Weights of a small transformer language model: 6556 steps.
MLP neurons of a small language model. Each row is named by its layer, matrix (gate and up: input weights; down: output weights) and neuron, and shows model dimensions 0-159. Each number is 128 + 32 x the weight over its row's rms, rounded and kept within 0 to 255. Numbers have three digits each. A neuron's up and down rows have the sign that makes its largest values positive.
After each neuron's rows, "fires on" lists the tokens most often at its 100 highest values on Wikipedia text that the model never trained on; "fires in" lists the words (lower case) most often at its 100 highest values on Wikipedia text that the model never trained on.

L5.gate326:111110143121112201097149097119133097151075156109077141112145177113170105162148157122143143111184077091165113153124073109126083106144087174179118093110142169092077155135101113128172114139065134156126112114155115180119118121047144105145137138139138148131141114214128100118131129154149214175115137065137180138138139137149154167115149107081068127134161119154140145190079153140163096124170041128144164077159074155105128102163099135170135154082166112135172158078131157161148128105104183
L5.up326:158177117166117089125134202117147121147139166072172156122115119149172184114145087124156109103129118083137164135159156147116173190071096090139110117105054141143098134128176135060111108104173145074143113079143122145127164091187089114053152115171087201155116154160163097174193192116111142100116152132126088122108112102166188109144149146106114154131125149128126163160113115125170026139177087136110106103153129160108141121143144095133162073149151123155145159131130123124066164096181134
L5.down326:074130141122124177159136160142121177128110118096124144105162122093100048107128135160113164111084137112161063159044134167164104087110147162111128044079130128143115160155121064175084098137105127159138096124112110178150134160132121095113125109160083096093116116122180112122136103190166128193130152118137217124178181157168153101089102121136074161147114122214123130179124131075124138120090098110125138172129168143137132082181134178125056130137171109148165136126148147176155157114147152
fires on: " be", " was", " were", " is"
fires in: "be", "was", "were", "is"

L5.gate486:105125108168140054185135119133114127145114144122168130167128128204159114129099133130156115156151129105154135164122109147117147182151114085053114150198057134085111151151087161144163079156111143169150088124123128158190055144116142126122183069182126076156121140154135126130190074144157147105090090172203104107123175121144072142130224159137098111167133134140111125134098137067128156138137106093110160108112164083148111102096167148116132141121143074160112197151105121089134182145139095
L5.up486:143063133188181079089189140120189198116143108139075109120117055098137085111102133134133119160113166074135160124188086109111082109128114109138164115130127073153156159131166123147057177137160130173126180129158148115144179123109116137115124132143157100131077151100190137156095097106083108106055119191111150108119179154124129125181130136108107167132125109116089164097083115159109084169097106194156124079086124122129148140168146162143155162125109137135208139121121152135164116142190066
L5.down486:149109085123117092115137137138169207129123118152179100194126122096126109180133111152141143152114118090100118142153068153147119169141173120170118096145113124109094140126166139084093103139150137158105138119147138144120150104143127088151112130172136124118154137147186128148151230104200108065073088122076112122098132154105228137068170201095160137117139124088097091112079115048100125131172093140167141142137161146108114126030145122140134144095134190139162112146085153134120104179183121
fires on: " a"
fires in: "a"

L5.gate257:154132148081117113168107132054126144101086175116094097113102122072080177096192106133123074122152136135169150135119115118140107087094115094103120133109137079116078162100131156096161193145103147137122116100117086129110135112063054150215135079128170130051130103100096132103118160130104164129118077079160129057106085151126161132178097115116129141123094119111125153164114123133095136113145144139108240169160162150153134130100085109099114183125083115156117072111087142129170081115073127
L5.up257:156110148112130111114133106164116111063092131137142112148150085116113124119106065102093086131183121135127172152157099106157152144117109074099182160084136121151083208166159111110139165114127081135132140128107146192146146118085128118180106142106193102170113116138164179111142148166115071153115157128172195092160096146126096210153152135116091124068148085132126124088119170130168138085191096166087129166088103141207151087152089142126170144163154118112158166130061169187107124117076155
L5.down257:109142154109090150113085117154101148150131103074186178148129135139140093110137095165108150160140137152105153130122115125110128092120138167138090176117119153101126110137168192045110125067084122136136153111078163183215138133129169089164139129079055172145090126109116156131125105079081123122173118103070147148181143119140129141078179099122184082093094110088139130078169159125209115131153145143082087151180120107139090091136178105081154105133168078132181091145120181140179150134094135
fires on: " and", "ib", " or"
fires in: "and", "or"

L4.gate410:114151173176110095107146090181135214160102161105169059110170150102132114136073074161139157139114085053108164115127137161113149172096113144182136148125111132102141150193107113119127100152134113144115166133120117127087144138085152167184147151201142128131205092107165088118111148138190131077113164147160129096116117129143192209152196178129125144085090156121123169117139129084121072121146176148119158103161103109142082129139123160111126126114161077085162155058158168116097103128128125
L4.up410:151171149117169134098097117118165138143080110145153128165148150112137101145124157109146156131124094127076072134098111116094118125154083140153187082199118177115104170143094128095085076133115120129112086090183136143064150096122110154103081118145161111101179121199112172141149163061152104146148132143125109104157100095082105118187153108058055159111116135166123069082092116160133100141194153098123140041064129172105181080113116152108114116109158085145139174129102129084148121119070123
L4.down410:114143099151149134150132122151133144102121116082186132059151162144180106113139108090101135084152153126158106145141129131137126226126169122179100137140139131164063128127115154121139151141125103165107109121072099121148147145083091135133090095155144086091119152120109099098160132137106164102128059149076207142105134151192167156185107170093076133113085160138104078092084200128091117119147144179129170145129194086080137072126115141166104158185129151183079117090124113163149069075176149
fires on: " was", " is", " be"
fires in: "was", "is", "be"

L4.gate489:126137101101078117091138134174129161108115135142127200128142131124136089065122118134102116117132110127106107107213151126131073103091124145128070125049130096077142128154090064144111120179151193148206147103090154102139141104124156108117131134174131142154076183094086177086091162203129104140105144160127141122136156104160135114072094154101141116128134109194132039107134142097168133090160102207122155064116124134114082121148097096116182128191159160124090125136104131180172107127135114
L4.up489:174112112078145088187109136140064091086106142049158113105127169120108110073095149163113154091143125187074113143216096115131135123122164144107119109120125096152167121114149090137099030192106200104167111156120141116105145125093146080114135102106145147135158086155094124103123171155181166085076121092127099117131121144147101098148137137192111122093129113148154090102127160143146122119146133164141147133086143181107165111129134042121107194111165129133087110221159085129141125109087141
L4.down489:118161122132132065133132101119045070065143152074166139121157177100155111146179190170136163123103099111147112153147120086093125146180111114088170085180190133143140117120212104087122043167126116081150147130125161127139137148086125035153094127118118098120090117149103152088160117098126107115132090066140117126118162197134096124126180172161113131094160112074169087139140133135102150120100128090109109124143136220115136115169149102118125154159163058161088135146130134144103130151100111
fires on: " of", "or", "ob", "ric"
fires in: "of", "bobby", "these"

L3.gate61:110111112090141171138094183119090158147135094181140044100110141050117166113152148168165104150078129133153140098135104163126114168144173075100157114066186136123122121159104104128109109114193075159086110132150099120116145157099162158084146147110103084080119157140122138130080135115134083130052113123088072214116098159139159160122165134114126131107153120096105146144125154127130060147113090161181118137061073114118143074192129123148137096136099076179102132107062106190125152099115125
L3.up61:120155148133131222173114174133104120104133120103135104141153122148092125122098133106120123145137126107123161104096110142124199123164098144142169162127131145126169151133129101168091129179124160150143163115178112145143147144099123100120077163138100137044116128138154126131113121119123127034102015099159060151166140159108092136117128151083082009182169160155124123113151139191148155188132148118112119086121127109089146169169107187128092122139077154154158145114126110188168178093134145
L3.down61:112098148118098177104120105099170153145169145075080087146172122139164110116097141152115121149131171135077132122148111144128032120109198143112153128132102112128139076136086150097169089104168131154143139179108072212121142135090115119138090139167093140106111122176136080142114143146125171160125136110077130072122155090115113125113158108173194045181182117100160160109063150126139094119175106152172149100165141135084191109134155141122114098220135127187131143123160144119138061141144085
fires on: " in", " a", " h", " from", " for"
fires in: "in", "a", "from", "hookeri", "for"

L5.gate445:074104101123107171098085100152134095064167098104132119120097118117136193159144108123055125162198109112204159138137145130094100092144032114112125138145163132138116098109097135126167129086135131134104078110111116137137122082100116130070124158065139090075123130141145124065115109118109075108076063138173156093111126161118080067106068096148143132084136104187177161080104161089108172153151162153118159138156107110139136054131111114167105137074150130146081146154090130090157132178121157
L5.up445:099139068058138110162078174116139095081112099120127110141173168113146082166128143149158145197112112127048161104163077085215193174155113113127170102117103123108130090071119105169114157130118164132106144119110175128145095121105136107155168162095132120085126140101156136063130150151089225081127136158121134132144176182117110137145161143125105128137182141080196138040145128131137163165101102166122137157158131155119093076128096165151148158160130090119109100136071160151151108140115143
L5.down445:199154059062103119109134098166118080174197119087100183148135082152144087115102113175184097121149126152028182111166113143116149138144106133084184099177150146144059126120144107111099100121096083053137145144098145135128118140104189108147121134044093097161143097103128151083093144161142169131100131102106080129118100129124175066120094117142165132186111101102125160110173107103145161130086110192099143166122110122093139133129132149118116111130094131173097101104125126164132112067099152
fires on: " of", " and"
fires in: "of", "and"

L2.gate97:159123124120181162113125102134142154155140141091168105166130138082081150116115184101158150130153138130120116147131095100146092158173113095120114135169097079174132102159068166145167163128133092188152138146091159167162098074149109117209091123150102120099154146133138119148081178102083171102164092088177126117023103177151144144089148169172205154108129106094072141080147084072155128143113144150167150098167114126145146116160132107136171142153095135046187104162127154141105094091106096
L2.up97:140130088139050122105159142122091191145138132139089159111139116047128138121091159113162117113115128120104113097074078152185100111161168116107156139098120177165130177171157124110157103185157151131130131112079132086183091097158122153173124109186213187054113090122157105113102128167118138087142097138123095142162143080156151133058147141125132116088099139077099167113129115070135150127144141115131133130148083068099138162095080101141196097128125160117126114074092142148158094127211079
L2.down97:160088159162097117151121147122076182114149139167214118117061136174158102102109113163130187134118132133127093113178131212123165131140129077142108154113165096091107137110059139065183086110179107129083133085165140143136159106166095154151159090143176121170116140172133106125129149068125129105125157162101047139172137142081136149139153059104130135132116190102088131085081132164156159169153093175105105131078082109124141134122149179109112175127090139123136178120123109096159127199133139
fires on: " a", "a"
fires in: "a"

L2.gate560:090167156125101140108119082081081072132089140139105102165101172165101115140051108130086152122103090181131147133105111134118119129149133142058139184134093157157150082170150133152149091150132142097176126125140151119148132111119158115081117125110182095130112097201123185103079160141116168079169056147099088073084163164108166104170062108138171123116146121123140202132111099098130111152137139169119107120121207156127132088138083115158071122196163107161125130109081106161175139078098087
L2.up560:073170114122121148154129109084127147153193180187096172150176100106107136078126216100103113160064113144170142149127063133084090116201092171134139139118125090077088092128162131160138162109083150106095132156090144122147120163112144109090133119113109129088136147125150143137126154152110161089158077108124048144142092159106160112102146064088181157087154126183191138093091118127121127077113085169135109097100128097117116122110148151118093117182109189134153149082128182156173188131168127
L2.down560:126099145123117121112049133144144182115112181110072205185172192133128126158144209130078118162073160147092142113157154121117095114158096115130112142156127128120107136121149128137124116165180104134104178164092149111144144207177125107048122148100082137137089143127125148150158158112153140148125101091156132144121029134108173127082146104111161170106142121099109103176163036070115135132128122165113177094180057181101135078118162115107115145114119136155138151128168100143142167105146161
fires on: "ail", " of", "el", " at", "ine"
fires in: "railroad", "of", "at", "rail", "line"

L3.gate499:115139152151119153155128122130157195174110126107170093204033129150119118087098147145182120147135151064143111170131143187126139117150177151120086098167121102131113128103094169083112094139161129161135164068143066132189116080147126130100095106172102108105123122191173168159109137148154156202077103147142108166163139158135154138123177132140175158091110127078114133138102151109117151079151091148039140109136096131126126080064122084135122146148124135049153140101101146191156133104156162
L3.up499:118166107129144127122147180118177131107046110176169116099120110097161153098107146166159140139120142151115139151144145093174124135127158122110150083107096162140113103156110052087075132136167125183132117066118147067075164083130131118176107180176087075150134153140131108144166141113105066125125164127131156082109100129124148191126160170088161151081082177123216114124092118103098149114124152098193117179185106078121126116155097169112143192095126097119204132119100130113161152112194111
L3.down499:144113056127168127129155155149118140138138116158201132114117125110181135106124141142206128135114082064191097105129081170166125111121109138118140118196112150093101072118066125075097154103119201196094139118145155096129152147141136121156073127136165136114155149113154123157111159134113133133153150185114086136188122115071190135138140162133084111137141127113061088123074124090071151132119052146133126087055096120120158141122099225126118151186116132097084163133134100134156149172109154
fires on: " a", "a"
fires in: "a", "action"

L5.gate24:140101142109140120177136164119106091167094085135125064182092100187150162106129157171106097109154135157142130168112125079111067127159008102128106138144154114145187171121102134108114132139195122044069134102148081175165151130156152128122116170107116085163152076101082150082113094111085109161130136117113093155108090123090072159089159151129088100082121128097098123203127108196081116126137107176127142150149145170152175144075144122139093137109145134152122121093104127161174146139083114
L5.up24:083157109146127111137174126142146137084118147067142119083074187163157151165131074153104105125107120110114187087138084133073169148063120141111160150148098086101155115134171131104077134133126140130151107121105164127116172112130151180134102188122132165144086148108165100140125100177098132165071219162114070150092153164181125105179112115148049147084152165091123157120125136195161099058124085099147170151096143132107155081195158094193128145157101139116137123136068150111131099118119143
L5.down24:131104108118114100134102104056089096105144147095104155131111120116119092086196114157138059077141118170154117097186142109089120087109067118117138085109143125154118139138081126082152157097196126151089085100129126122143165130078110156154146185047089096144121095154109118103108148077110130128143085154104121129122190069135072126144149111125088095064141110087097197115122087119122134135112154145115125124090127118090180097140137127187179132157146046050113114078050154095158112120128133
fires on: " in", " for", " on"
fires in: "in", "for", "on"

L4.gate239:072177060162160073133090152159152129126090132097142138150123101151074131179117062131143105130110116122106144104101126110183118107112092184138106189085059160164118157139107137122172083178122097130107192086182175173095168093120152181150160060122089117154123179142081130164155103145147127115124127141113177158078091140107199081137120103114092142127139148187109085152107138083167099153156095083169172091126134119134114069132106143124161108129138171105128138205133160132143080116100145
L4.up239:100137098120183083166099141182106127127117158111142095127186130065150159183124066123101165130119114163107162103108154099160176167091156111101138098184123072144097142181161108105128120172110078117125172109124105107151077099085098161158191104087077141132097131145119117139127104089194067078076123102090100117146067097152181092086093066094124094154169129187102110074097131084108102152133092084167128158130188126100113119157125169072131106154100130166118133164129100128157149145125100
L4.down239:129117126115106080099073152216134100118079112114122122098162177126200077108141119088170133158122115117138142057144105150079187158147180131096133121171098078151142189145156136095107112135156081132108089114144069118149126095130071135138144131093117127148114180103187178162115098066190141125143077108100147122156101113124157095084107097101098102172097121165116124124130084070157068174117113163158097111121163119075155078199163149092096159101107114135123124081134116140154187103147094
fires on: " was", " is", " ext", " int", "out"
fires in: "was", "is", "turnout"

L2.gate292:076153142160124113126163129069105154116018107107150113094139105095150084113103121189150084182148132080063163118202095166184080154075138136138160133159161111095140099113088126124075141145132115157135150109097164090178126071072154101154173137153149142129115097149149105095137080150085123142088132109143146196149126119141134110139066165101158130098130162079152156118135138134096149123127149088144126131219155136131141059121098039118151098094122165163119091109123158116117161158103148
L2.up292:178091099099109122134108122045158111123137124163128134083181113159104169087194133045163162145084138185129142127122187122033076145144111138137141156053108122134127132085153165090169149106152126216088092124177108093092149157148081136115151047141095142102122136133163190132145099135119127094107114131122114149113107123130117162082187107154125116137049099127153107151122176126126112115133062156165099160190159064107118133143145098116108146122159167153119092109155154161145143131120120
L2.down292:137136083109179127106091146097132092139136071141069159094149119127160123126096058148148097120137100171144123116153150118098161124153086078151099114130173104172098108104171129103149117120116127121133130116155104166128151147123171184128095093123155093187095144139069185025052225064110109143125111102122072120111108152127125193104156078102125070170082154147120128147078116119094147121126134206168143132138132169147087110129164110196105165127165148156091125091109123110150090095111144
fires on: " for", " of", "or"
fires in: "for", "of"

L4.gate557:159141151173159159172148141166096158116154143112139164130104093152171136070132109156153134172176116090127150151153125110151127149104070108127073116119058170153118094204047169139082167178166160139057176118140157146163146101113131144105178080125144183119197127162094138112111189117151186124131137148162097123161059145164163115185125153102113118137181156176152129098078100086113135121126130155073149094111099176053133173130106110097070154155142145137112164158137129145139130150137145
L4.up557:098153135122169153130087135166111115113133166153098079110124082111171160131148141155149149135147143121091163140145172141158110139106129151155106169088099052129124055145111092087103119086150099193102087145110207102145133075130083175111147128112072183159143139153133172072096153113126124088132087127146097112193118131107184163159179170139205159156104119139129147121097103144167187142116079083107107126060135112091100204163194125111123143160107121163071074148127134161111099099152152
L4.down557:111123182179104113122103149165106141088143059169083142135158137076095152101114138096175163177084098109140132157142053149116146201071132120068139178153172086129147045149073104073095097135171160146090131147148133135130137114154152098172106104124130162101147136134131115138124134082103165130129137190152098140154172104118114144166173176179126112115189141098102135139089091117095141149177139150180099126111145084128125119119135174134189091116100120109102091156184082074095055101127167
fires on: " a", "en", "a", "ue", " one", "ad"
fires in: "a", "golden", "one", "blue", "bad"

L3.gate137:092151044146140092111102182088117145146129154147150137126181110102140111125104148147142148147140103120118106114110094113128133195185099142081116107178099194116100095099019148156070076079171108075174108106115102112090161158111149126138107142197135121120129124133171126027130151152095107181041153142140146123132169139088096156128137114117124138175108153120141155098170128115082142110113134154134095128147115157131127094214074115200112170099117163149137159118113160101090146122138165
L3.up137:114086098113148098126057120078118095136121048176126163088163178084111121053133136128133126120126124126071120172105160105159117142133124139145132153141125155153112115158133096081145107138157143161159134116168141145171093134119123158134146173145163176091107103150086050130058166113166099133092096101160150152131205101152128166116093179112184121074165062156162147121145126138135131137088138122114181151197133082197154163152097148134098119117168119149096158053067157101130094062138138
L3.down137:073137048125116113123205127149106117134143121057085155141124136078142173134157134094102131113111100099098105163134117127080139114079105181125150155131142106125132095145098119138117164059121167143140155143120137121112154126136180151089154126204153121159086168088183208132146145095153098080121219170076109139147135182121117089122096128173148092174114147126123141165119115226144157146129052095153134109130127204119149100132140164100180132166143183154107117125135102119137164178090131
fires on: " who", " which", " to", " of", " that", " they"
fires in: "who", "which", "to", "of", "that", "they"

L3.gate363:060161121119095144151135149153072159035113130123109113127151155123154174124082120156164172175131123099169091140169136146106153134139146089161127083167036104103085134128156125121181105161107091117146195120138150099102202100147137114105151138163148129150147121137114129133099132135158150135073084102167113115110120130082119142173062066112151167141073141110060152133198071128108087124191174152088089099119128098129118141101158134153162103121158122214155183130093127138103141069118150
L3.up363:139188133138190102121125153103089112140114099148137143157138056091132120212112141153094148153119120131189063118156161129154073121168114104126158092161055128106117105149107092090123157127123131152120122124177112073152130086148092153120113117120089165159121149106155150135138127128070096132060129131118115118135167134138186160081108077089145099207113134137157109154060041105147091058059127118093105124126088133141072133160179149100127152081103087175190152137113115124105148070154128
L3.down363:140066164149108206105083174145154179101172093119138147135181151144183137117095128158165149206128137145101125081187094175130155140142179115142126138167116114125132049142138127117038128130179138165118114116151121166092131084119121124124154082127139156096135142091146129126157178095098164103149159172106075196144119136122175193163109170121152146097099108105086046159054066141135105134137123099085111148137147193130150116069103154110135123101129132140094126137106112146149107147181166
fires on: " a", " in", "en", "el", " about"
fires in: "a", "in", "hotel", "about"

L5.gate428:096149138134122132098112160110136127182093128126193139091159139118103160162129112137057142102151078146152116153148145116103158070091105081130069099049150047128146115132139114132089130128151069077107129079130115094136144141115124130138109110166144094123124187151091123124176079190107110153084178117137142085076083171171113155194062118127146089097097168152178156135118139103136102149118131127118157113108103162077100201139097124143126088128089066227168122083152121095091124119097121
L5.up428:094089111062114152075073105128156206111096069122130148130142109157178145145113072128111120113133149120180140162138098121106144079072149063112129160104156065149133124153125113133065143147095092084148145087129165118092138209193117164121099081113088151107146130099103136084203137241101149123155128108081124163118098136155145119129155167114157185097129150097138114137104115132136094109169185089123150116141095135100128157097094114100162120125139101197143121119099191108073160142116145
L5.down428:110059130149148161053104152135154107102092110101141159091110175116190124123110091171090112063115116164098147169120123124142177160120108129069069095042145167118173080126109094064062130133083055155156125108134110130161134162076123086068109121114121116125137110101114105112153093091180153106146139093111146115142141113109104118131125151150122131138160145146135073139214128175154146084161162126138158098124099067123145109132134098107142064048173097162159076081135159147146150141146129
fires on: " as", " As", "As"
fires in: "as"

L5.gate542:138148134148142128136103109132136149150132141128171181086133156128148147139114136171074122107137091183147132146088155077181126106170133122177125084160091064084121133183091140083105058118083122158164103138135099098062094106160118179084142096112096142132120083180134179128121148118101082179115145102217135135160124107085159061130118117128126098058125131114157122180153128127200132103164207099149154139159063167146145107165166151049153099162114124128115102167105089161089096140114130
L5.up542:114144151138098157165068108144146161165148113179180161121117106228112145115114107155098168140081121091175117149099132107145177149108143116185114077108103105093142165102052144076101153086108158122130169141084198117103102106109147135161111158113062140088114134206061166134080139164114096165123151138151043167131135115129151160090187093109146112052197123138166120161117154111136141139129122147163139135144109187168160092121172133143124137139083133127114128098155097144115180165149135
L5.down542:099095099075090143110160069170147148069141101114095075101121135158094115154112128152128132150079188105187104066185162122110123108090136076133096173121116106057170103079133140148113151106180129121118113112128088136105137135132148088141147115103139093143125135187107148119102149132159132076162074164140074070147101201101141142149143185158073117105145071141087120110173119096153139180130099162136243119086108100140074111147178121150130127094094107124073161119113129183132108145126138
fires on: " it", " It", " as", "at", "It", " surv"
fires in: "it", "as", "that", "this"

L5.gate440:119143157093211086110118156096099112115076124144198112097087165110138155136158192100158178204181114122095139168212119171155168124076115124052165078135092133139121165143104134104122118168126132166104135139087132092179120124073142131126123101147142138135115126127147120115078111101117115094130113121112139174074082127093127142104148134145149080142120149145106119075104123076207058066122144115107112078125166116078066099140187117111148160183121144129071152111096141114074123152121104
L5.up440:143069135129182150126151160127160208134125108056133140126096098087132166132136142097105169166118116119094154064154117103189146175140179157108197174145043095096084170098167216094131156157128083111074104098130133143086120141121116133138160129136113101096100100146088144162124125136141111106153083120066135090108136164126132097151161122117124163093121123150119101105095081126096092111093136119115126141135048114069047114117067177131121179087132115162107135083083160133166147157095128
L5.down440:133143102144177072104121101158120117089185081156117144204077205138149128169121102126163127128139121152138190101101133170144171141144117101170134176125070119117081107172118159133143115089063156160113173125086181117103108105160089147191170145106152160107116131106084106165133194115102170060103144162109090116112141149154107137104125105118106173173181165119107139133147147119129153112139086083126123146118126129090113158089159143125102240100142139066125161150121112155132045122079091
fires on: " a", "A", " an", " A", "an"
fires in: "a", "an", "at"

L5.gate241:116133110168126142136113130111128158100119120157146152141129159065114176142105138139123118155092124107105088186140159091142106161114134065082097128128098093107094134114087178133171123162133099187125110141098144084147148076124147134151119111184089169072079107120192090151107151130117128104085104164161073105102143188089146161099160102118120106174116153175178097099134108118076124162128095138143225106172104086068105108090128138088167178088119124064177159135074060145138127151212122
L5.up241:124098118113157147123111161142186193155119139144191167143129099070101142095161093084132202107135147098184075145134150164143129135180150125138103089125078088110081070170109135067132126152123100139045126178180121127086191103080097113138140117180118128139153136139098104180134165107173120107133197181113130164110083133064169170137106100129094125100061125177079116084118103104151112152130110085130131087129130140113116170154173145188138189095118111128172142127139103112134140097182139
L5.down241:136146094149170071093105097151154153145129097096155122174112075162119105130141112128132143098136157115148125149183122205104152091133170094110167108171080127069133082181175121036140115091162190176107122119151122133108183113137129104115183158158146144144183123162155121102176163118072175113134148141052110183138108112102172106156138140116130139122118126147084109126111152066148107103186048156102116079121147153090129086100093105127160159132112114109093127071136031111134155151143106
fires on: " a"
fires in: "a"

L3.gate32:141124175158104192140050114142153135122077157133181131194121138148164127133150137163167177091139159161121121156126123088152162143087088182094149142067155154116158100142139110146166118108108138128156136127139220063157147118191114121085095089098113125090152118070086179092055103087116169116192105103133116098151101113162120111168156112154173087108139143162103096089140124129186061154142138103107151129097095127123108112130109118163129078142108198125068118086145113162112120132112205
L3.up32:146159125103098131134073139075108106120133154143151169154129138115104118066122188158179109176113166107084113112077183106153101155139107090051097108111126135041116203188132169132143152114100087107083061101149166208161142180095158063124127129115157146128174109137063106168109170139078118126117088093141047150146150098106128115136130123148157139128136127152113146136109156088155133147149083163142134088136064138131146105194157156123162136182172106168119125107124158128101131109160178
L3.down32:141124147097103099046149128122051104097136066133110119161154108141066153119141125183123074118178116123146159079132102221125143132061122115083108159116127137125086164179167150130118172109113107112154132061144140150124125099110154150085099158147076169105110119148068148065104111106096143106155152149136133129098071175111113083133101112165136114083127103100154159152208121135114128108170146142091095150093065157152100105160145087114097152182078111139097156151219133159110118162115093
fires on: " several", " two", " different", " these", " various", "ome"
fires in: "two", "several", "some", "these", "different", "many"

L5.gate383:130116127158088133052174156102129170123082195112056109117089115142190142114128185191101095143162096139192164127109164098128093087162093072164106092127101135111149138137085122104135154189103165154061121143158142181101137117228142095081148140113091123119107141108113150095089165131076077196139120129137132164155138151117144110120099106101131134139148128086169091109122045166117179117119168169119140144130124118130151134100127091154116145062093183081068133101144133149111126130132087
L5.up383:149095147157113121110149165152132167103149128159116071074122122158147084142081128153147111159154132148142144101145107105026090127145115077175115126112087131162111155080146135115139128111086166144111090124132153166101058098122163136105098128138114170156088146157170107099139122112071112151156088104116211135170163154159136102177054168134180164154148104103140133116124111127125116127163172093193195173132127161125154082172172146165132132131143139129150096088145108195138102158143004
L5.down383:154086151156145115140107193095100080159171147161088125115161126156114126197137156161071113155129101159203144118122099143114118194125136178087078086104114092227092119108086142033139149150142150095097161105188119109116085141105164108100161186127124129098143158162145117039109107097146123119113105103115115174180162154141148130186111126083120145088142162151146131143090103173145152124132128144140055138119157130148156089158132137124091206132142121128169138130102147149118116144176063
fires on: " to", " in", " took", "aken", "ained"
fires in: "to", "in", "took", "taken"

L5.gate138:112129129082140084147164104090088141143121112083104067154118158185184159136120181107121090179133172133158113148123107129169127100132130076173091205117140130139091103107124137160095144142172096138118131103133090188105119064113078139112098187111168138090179145162143128038148127134061085160051108164098172160113106144144115072126138128129163107192114153117152099096183113177094187082180114129137134105160160148129072130103159120152170157162163112119145139101097169090089123114123149
L5.up138:088154164120130182126140135126105138080140089169110145165137241134157149116125106069152124149086117118120127081134101147122191148124100129130061157102057108113044084126125105154074090181106146105114165128172153165138169104172186093158094176124174172155073113160121167096134170101125136069156104124136108161133117117145168126131142118163094158104161151097150111081124137110077193191123152130122131143159103145096105052180138150144128095144110136141083111112124145187146084167120134
L5.down138:130151116108125082073109129161114110153187137115187169131109123062165112094161058153203159137095086149092149046110122108107152126140069092123134089164152131077141089198150119152070122171135088102121092127138117087131139133134151146117183104152135103118165139148112173084169121144171194108129113128120068156135216188136168152185153154164146156136114082132127089109136174067143104121113113118059170131105117085115104137126069152101145131114112127146137153121122135106210134129157111
fires on: " with", " his", " and", " of"
fires in: "with", "his", "and", "of"

L5.gate209:086090187108112072147131120137152140150079134120107111128117167182111198070174158185121119136162154127108135168127137116060101204122082082144114129175113129121150132153127128149098097132136186129147154130066089107150105151121144122132172186175057075122160179123116097091094155139075167125136138092123152098132124073134100130127135133120149103171128130151190128145098141162114168194138130174123152151191125147104077102182118073143135228138156130127099123093136127111118206100088118
L5.up209:132155112147122100141176079096146143072136146156116100129107119068087103100185149119177111151105086102149149111118099084074145086184126097185113185070095117100142109112148110132182170119175108170101115133130151159141122126204139153084139083159165124087148083125116097109153078115121112199114099177186151114137087158137130178145081086175168150111115158122185117105102141176103065206111127108140104181181112065144123147135119124086140130095144190188158120121083128145131152144133135
L5.down209:130108090134108080171175125120115059165130116065148092176111113078120075126181118177151153142145089151189169117124176133119118098118157172179060116163095120109067101154146146154173117118109163122143175107176105131156156147123139098142193152163119071129141104092165120117091108112102094173091132101133138177172098090093156127123174097126100097153102127163176102118055123180134120158105120154162072157132110119157147142199153100117090178167125197182100127073086115140155113136137102
fires on: " in", " for", " ne"
fires in: "in", "for"